MLP neurons of a small language model. Each row is named by its layer, matrix (gate and up: input weights) and neuron, and shows model dimensions 256-351. Each number is 128 + 24 x the weight over its row's rms, rounded and kept within 0 to 255. A neuron's up and down rows have the sign that makes its largest values positive.
After each neuron's rows, "fires in" lists the words (lower case) most often at its 100 highest values on Wikipedia text that the model never trained on; "fires after" lists the tokens most often just before its 100 highest values on Wikipedia text that the model never trained on.

L8.gate506 [160 147 126 125 112 158 114 160 125 150 140 143 106 143 151 111 101 152 139 128 141 142 141 163 167 105 118 156 128 136  77 158  90 165 142 136 149 111 109 132 135 141 152 122 152 120 126 126 152 123 113 147 162 125 131 133 132 136 108 129 126 168  93 122  94 123 114 153 179 120 175 180  91 141 100 115 152 144 147 116 142 137 142 120 145 162 136 131 168 122 134 110 142 145  86 108]
L8.up506 [ 63 152 147 158 144 141 134 116 148 137 135 148 138 129 137 138 154 131 178  89 103 116 134 129 157  88 157 114 113  90 136  77 148 137 141 125 140  83 125 140 128 108 125 130 131 168 112 129 137 161 165 137 115 125 127 126 114 150 127  88 151 114 106 129 116 106 179 150 114 157 114 144 120 147 141 123 137 152 129 172 157 158 113  97 100 162 130 165 115 111 160 146 132 120 126  93]
fires in: "the"
fires after: " of", " for", " to", " among", " with", ","

L10.gate541 [137 138 159 184 130 157 150 133 144 134  89  94 162 144 139 103 128 150 132 155 117 147 146 114 130 113 133 143 105 143 113 121 134 116 122 130  76 171 102 158 154 119 140 171  76 138 101 155 150 128 159 123  99 133 147 151 136 158 162 116 153  95 128  84 134 138 144 164 108 133 195 143 161 127 122 108 157 145 112 126 120 137 165 116 110 150 171 103 124 136 111 123 195 110 126 106]
L10.up541 [118 159 130 109 126  86 115 104 124  61 155 125 134 155 173 148 128 127 147 116 149 157 120  71 103 118  80 105 146 173 134 143 117 155 134  86 153 130 123 141 146 156 130 162 117  81 121 124  97 167 105 143 113 119 120  68 140 121 117 176 100 135  82 150 114 114 116 165  83 104 173 141 107 156 116 115 140 133 148 140 165 157 151 105 127 111 134 140 146  73 107 113 138 125 129 116]
fires in: "10", "11", "on", "100", "15", "12"
fires after: " ", "–"

L11.gate1489 [177 132 145 141 120 137 112 107 164 152  91 150 114 142 172 160 103  95  97 155 132 122 143 145 167 118 117 114  85 128 135  98 141 126 104 125 126 119 104 108 130 129 121 133 147 141 125 116 122 117 169 162 145 138 105 176 123 128 142 109 142 160 169 116 150 109 130 142 134  69 162 115 146  96 142 119 106 169 163 134  91 118  78 126 117  99 119 166 120 149  84 142 118 129  95 129]
L11.up1489 [174 145 112 106 113 139 111 101  85 136 142 129 142 123 130  97  87 155 114 107 128 123 124 112 107  78 137  93 109 157 121 144 136 133 136 153 183  89 162 139 146 131 154 112 125 104 121 148 122 167 143 139  93 122 123 109 145 135 188 126 192 108 126  74 127 145 140  98 105 143 141 118 146  88 146 131 106 128 115 132 100 125 135  87 130 110  79 132 118 125 145 103 109 125  88  90]
fires in: "to", "000", "1", "2", "can", "10"
fires after: " ", ",", " used", "00"

L4.gate1529 [ 83 157 171 156  82 104 106 134 129  75 135 143 115 104 136 150  97 127 132 112 111 113 150 159 140 142 118 142 125 119 108 147 182 145 137 127 128 146 159  94 140  94  88 124 144 140 119 141 134 174 130 184 132 182  91 148 159 137  98  99 174 134 119 117 132 106 129 151 121  88 129 149  98 134  79 105 132 134 136 160 126 112 127 117 123 139 120 114 122 107 128 162  94 111  91 156]
L4.up1529 [135 147 159 147  82 129 110 107 155 158 106 103 177 111 107 134 158 114 114 168 115 141 129 103 111 118 158 139  83 140 149 129 130 123 155 112  98 130  94  93 120 102 133 111  89  80 128  87 153 159  88 149 115 112 140 128 117 130 102 114 160 148 155  94 118 164 122 129 140 122 135 146 116 133 127 150 128 161 125 155 117 120 130 135 136 105 124 126 147 146 126 145 119 140  98  94]
fires in: "united", "mail", "maid", "godmother"
fires after: " the", " M", " m", ",", "m"

L4.gate599 [142 154 117  91 178 122  64 139 173 116 105  85 142 134 153 152 137 143 105 141 145 120 147 142 143  93 109 109 111 150 148 138 154 169 110 168 143  66 154 160 121 116 116 138 131 135 131 146 131 156 111 148 151 151 127 138 107 116 128 116 114 128 152 156 145 104 139 124 113 126 111 114 121 134  82 127 144 165 132 130 179 139 150 119 137 146  81 172  97  85  89 138 138 108  94 134]
L4.up599 [197 131 126  80 162 137 141 122 140 130  82 154 147 135 128 155 169 142 114 130 143 120 110 122 145 116  91 134 105 177 151 189 136 101 154 165 105 122 113 114 182 107 133  92  74 145 132 144 139 120 111 137 144 140  83 149 127 112 144 112 126 143 113 162 129 105 127 190 119 151  87 120 121 135 112 145 147  97 143  92 139 125 105 154 160  78 108 129 170  82 128 137 116 144 106 131]
fires in: "0", "100", "have", "do", "had", "some"
fires after: " ", "10", " to", "–", " have"

L4.gate1275 [183 178 121 166  95 110 118 115 128 122 119 117 110 100 186 124 110 144 125 118 163 123 136 122  95 117 128 119 140 129 148 127 135 170 130 140 167 106 118 150  93 115 125 154 153 135 112 140 121 155 123 132 186 156  61 120 140 105 105 120 134  81 109 149 185 147 107 104 183 158 106 128 165 142 135 141 101 112 132  93 131 158  64 137 128  94 122  93 132 132 122 115 124 128  92 154]
L4.up1275 [149 138 132 100 129 162 117 144 124 122 149 143 151 108 108  98 127 161 124 164 181 132 108 152 110 105 150 121 113  95 164 144 124  71 108 140 116 126 150 113 177 122  96 179 149 133 150 147 115 127 117 121 109 125 110 168 143 148  72 104 103 152 180 128 114 150 120 110 124 140 143 113 133 110 100 105 104 132 129 120 143  99 123 117 149 130 104 136 138 135 156 136 100 185 120 148]
fires in: "1", "9", "7", "8", "5", "2"
fires after: ".", " ", "he", " +"

L8.gate833 [131 140  96 156 122 117 106  97 157 144 101 121 132 124 102 132 142 108 121 164 105 103 153 152 197 130 123 110 135 165 162 142 139 145 158 133 147 138 121 130 157  77 153 140 115 130 113 146 116 120 127 135  98 119 162 114 167 144  91 140 181 107  95 141 149 104  88  91 116 105 150 146 131 127  97 152 138 135 142 134 143 122 142 106 129 137 127 101 135 112 125 102 123 115 114 106]
L8.up833 [120 123 120 131 140 120 142  98  98  87 117 163 100 142 118  93  94 132 148 130 142 135  90 167 120 131  98 133 130 126 122 117 149 105 122 150 119 103 123 132 142 143 106 130 153 137 189 141 163  91 153 149 137 125 106  85 100  94  92 126 100 109 112 123 131 127 149 169 160 137 111 165 118 111 142  59 108 135 118 106 131 128  96  91  96 135 156 127 190 136 112 132 155 120 133 108]
fires in: "0", "1", "2", "in"
fires after: " ", "–"

L10.gate1100 [ 98 140 165 142 179 144 125 145 108 104 118  94 146 120 104 142 109  86 117 138 117 104 125 121 143 129 156 117  80 116 166 130  96 129 125 162 131 165 116 115 148  76  95 102 157 130  60 163 164 171  91 130 129 157 118 169 169 157 116 179 120 116 115 128 141 109  96 114 124 120 134 132 133 145 162  89 111 139  97 139 132 132 124 113 116 143 130 188 131 171  92 148 141 117 103  96]
L10.up1100 [ 90 112 100 146  84 191 163 154 116 117 117  97 138 142 156 157 137 155 107 116 165 148 132 137 129 130 159 169 120 122 128 136 144 105 164 137 121 187 106 114  92 126 121 133 158 124  97  63 182 166 165 121 138 115 163 149 106 121 101 117 140 129 129 127 128 164 121 157  97 129 106  89 109  84  70 102  90 108 141 155 153 138 170 121 146  97 124 104 101 139 120 131 163 124 136  82]
fires in: "0", "and", "1", "to", "6", "3"
fires after: " ", "."

L10.gate586 [124 144  97 147 151 137 139 113  90  98 156 119 136 104 118 130 107 141 133 177 134 125 161 110 108  87 100  83 136 126 138 131 141 125 120 157 137 100 132 111 126 113 114 128 115 130 128  98 126 118  89 142 172 165  81 193 130 142 127 167 129 152 131 157 122  97 100 148 125 145 121 137 109 107 101 144 134 118 100 150  91 174 123 135  77 157 132  93 136 148 143 145  95 120 137 106]
L10.up586 [170 106 105 153 144  88 157 149 161 134  91 148 150 133 142 170 129 103 109 171  68 122 144  74 194 151 150 121 131 141 141 124 151 133 145  88 138 128 146  83 145 137 130 120  99 156 111 152 170 130 131 137 119 112 131  99 142 146 140 159 137  86 105 179 104 127 126 122 103 120 143 121 129 135 106 108 131 123 169 167 147 133 159 116 130 110 131 111 133 180 130 157 169 109 133 123]
fires in: "0", "1", "2", "3", "4"
fires after: " ", " ("

L4.gate1466 [139 113 123 160 141 129 125 147 117  68 101 139 121 118 146 101  95 107 139 146  78 110 137 141 123 131 167 119 135 132 109 151 139 136 113 124 129 125 121 107 125  86 100  96 109 184 142 183 114 147 124 141 106 169 133 160 171 114 137 140 129  98 106 137 148 158 130 110 113 122 170 134  78 159 129 146 143 166 113 133 119 150 133  92 169  99 168  92 125 141  72 175 124 137 119 155]
L4.up1466 [129 108 122 155 122 162 126 143 102  84  82 162 156 138  70 169 121 115 130 120 171 105 137 105 165 129 148 149 135 103 174  99 110 110 125 103 115 139 131 135 136 113  82 140 155 167 140 104 142 152 139 123 119 128 122 157 105 171 200 118 137 114 110 121 131 150 165 116  87 124 122 121 117  97 149 123 101 154  66 138 115 169 124 102 101 110 106 112 116 146 184 140 140 146 108 139]
fires in: "0", "godmother"
fires after: " ", " God", " M", " T", " t"

L10.gate575 [124 147 135 113  86 154 102  77 119  96 161 131 128 138 174 118 167 114 149  88 102 126 188 110 151 102 115 124 128 131 165 139 130 129 123 116 138 119 115 118 163 127 118  94 152 121 109 106 117 102 128 130 176 151  69 153  91 111 157 122 155 114 130 135 155 121 135 122 123 112 141 126 117 160 133 146 102 125 123  81 114 161 136 110 107 110 147  76 112  98 106 131 157  93 124 107]
L10.up575 [145 141 139 137 129 104  70 128 112 117 126 150 153 164 115 142 114 106 114 138 126 122 153 110 126 112 133 147 155 134 163 124 174 103 173 121 109 143 126  82 113 100 134 136 138 108 100 159 168 113 150  74 110 124 123  94 101 142 116 137 143  79 145 129 153 119 154  92 139 109 128 129 152 140 131 122 155 193 160 118  68 128 156 127 179 142 146  87 143 135 178 133 133 108 109 102]
fires in: "0", "1", "9", "14", "2"
fires after: "–", ".", " "

L4.gate1130 [121 133 139 120 139 133 118 128 116 162 159  95  99 121 110 132 127 114 134 180 131 128 107 119 160 117 135 129 116  99 109 130 145 178 144 154 124 106 132 115 174 128 102 146 135 139 149  87 131 124  93 155 152 140 130 135 164 117 135 169 129 140  86 107 127 169  95 167 141 106 126 148  91 114 135 131 163 142 104 155  80 143 115 114 111 157 123  98 109 129 130 162 144  94 123 129]
L4.up1130 [136  73 136  87 133 145 118 153 113 119 131 103  94 160 190 103 117 126 132 120 117 182 125 163 109 170 127 137 154 115 134  74 149 156 146 176 195 126 115 136 124 119 107 145 139 128  86 133 124 182  86 116 120 117 138 168 148  76 119 118 137 103 145  94 109 118 124  84 113 153 117 190 129 109 166 144 143 112 137 101 118 108 134 149 117  98 155 123 101 112 138 109 129 109 146 156]
fires in: "which", "that", "this", "and"
fires after: " in", " of", " to", " for", " from", " with"

L8.gate218 [147 158 111 143 141 113 104 127 105 135 119  98 141 120 143 136 141  92 135 159  93 131 167  99 153 123  94 140 101 187 130 142 137  96 141  98 175  85 120 140 101 128 147 122 112  91 136  79 136 153 136 116 134 153 128 120 116 140 165 131 181 111 103 139 172 101  88 140  87 142 179 108 151 137  97 141 140 125  79 128  88 141 167 103 185 154 132  58 118 124  91 139 135 125 125 116]
L8.up218 [113 168 147 138 147 136 160  77 104 146 135 113 131 114 151 109 188 160 106 102 130 123 141 130 122 126 117 126 133  98 154 110 168 135 129 140 136 119 153 100 147 149 129 175 126 168 125 135  98 140 111 119 131 153  84 112 139 146 139 122 120 188 110 171 164 153 142 130 111 114 102 120  98 141 132 139 150 103 151 115 159 134 102 125 100 118 140 144 115 128 118 135 110 121 135 139]
fires in: "an", "1", "2", "1r"
fires after: " ", " of", " (", " with", ","

L4.gate636 [110 144 170 105 142 186 150 132  91 139 133 128 125 112 119 103  99  98 136 109  76 132 133 153 162 162 153 118 134 150 137 110 180 114 127 141 139 138  91 131 133 120 149 101 165 136  87 146  96 166 126 128 170 148 141 129 174 134 119 150 124 143 124 111 139  78 109 103 143 147 100 190 116 123 139  94 150 153 115 145 118 117 135 121 133  92 107 149 122 136 152 126 116 102 148 104]
L4.up636 [113 118  94  94 186 158  81 139 100 131 134 109 126 118 103 112  95 139  80 104 110 144 129  98 119 145 138 100 129 143 173 124 163 131 124 135  94 123 155 139 143 108 115  82 158 173 154 129 138 103  98 142 106 110 161 100 136 194 132  95 136 177 155  91 103 115 124 142 120 102  82 125 147 108 154 133 102 116 136  84  97 139 164 152 140 140 180 128 137 172 196 129 122  84 116 125]
fires in: "0", "film"
fires after: " ", " R", "R"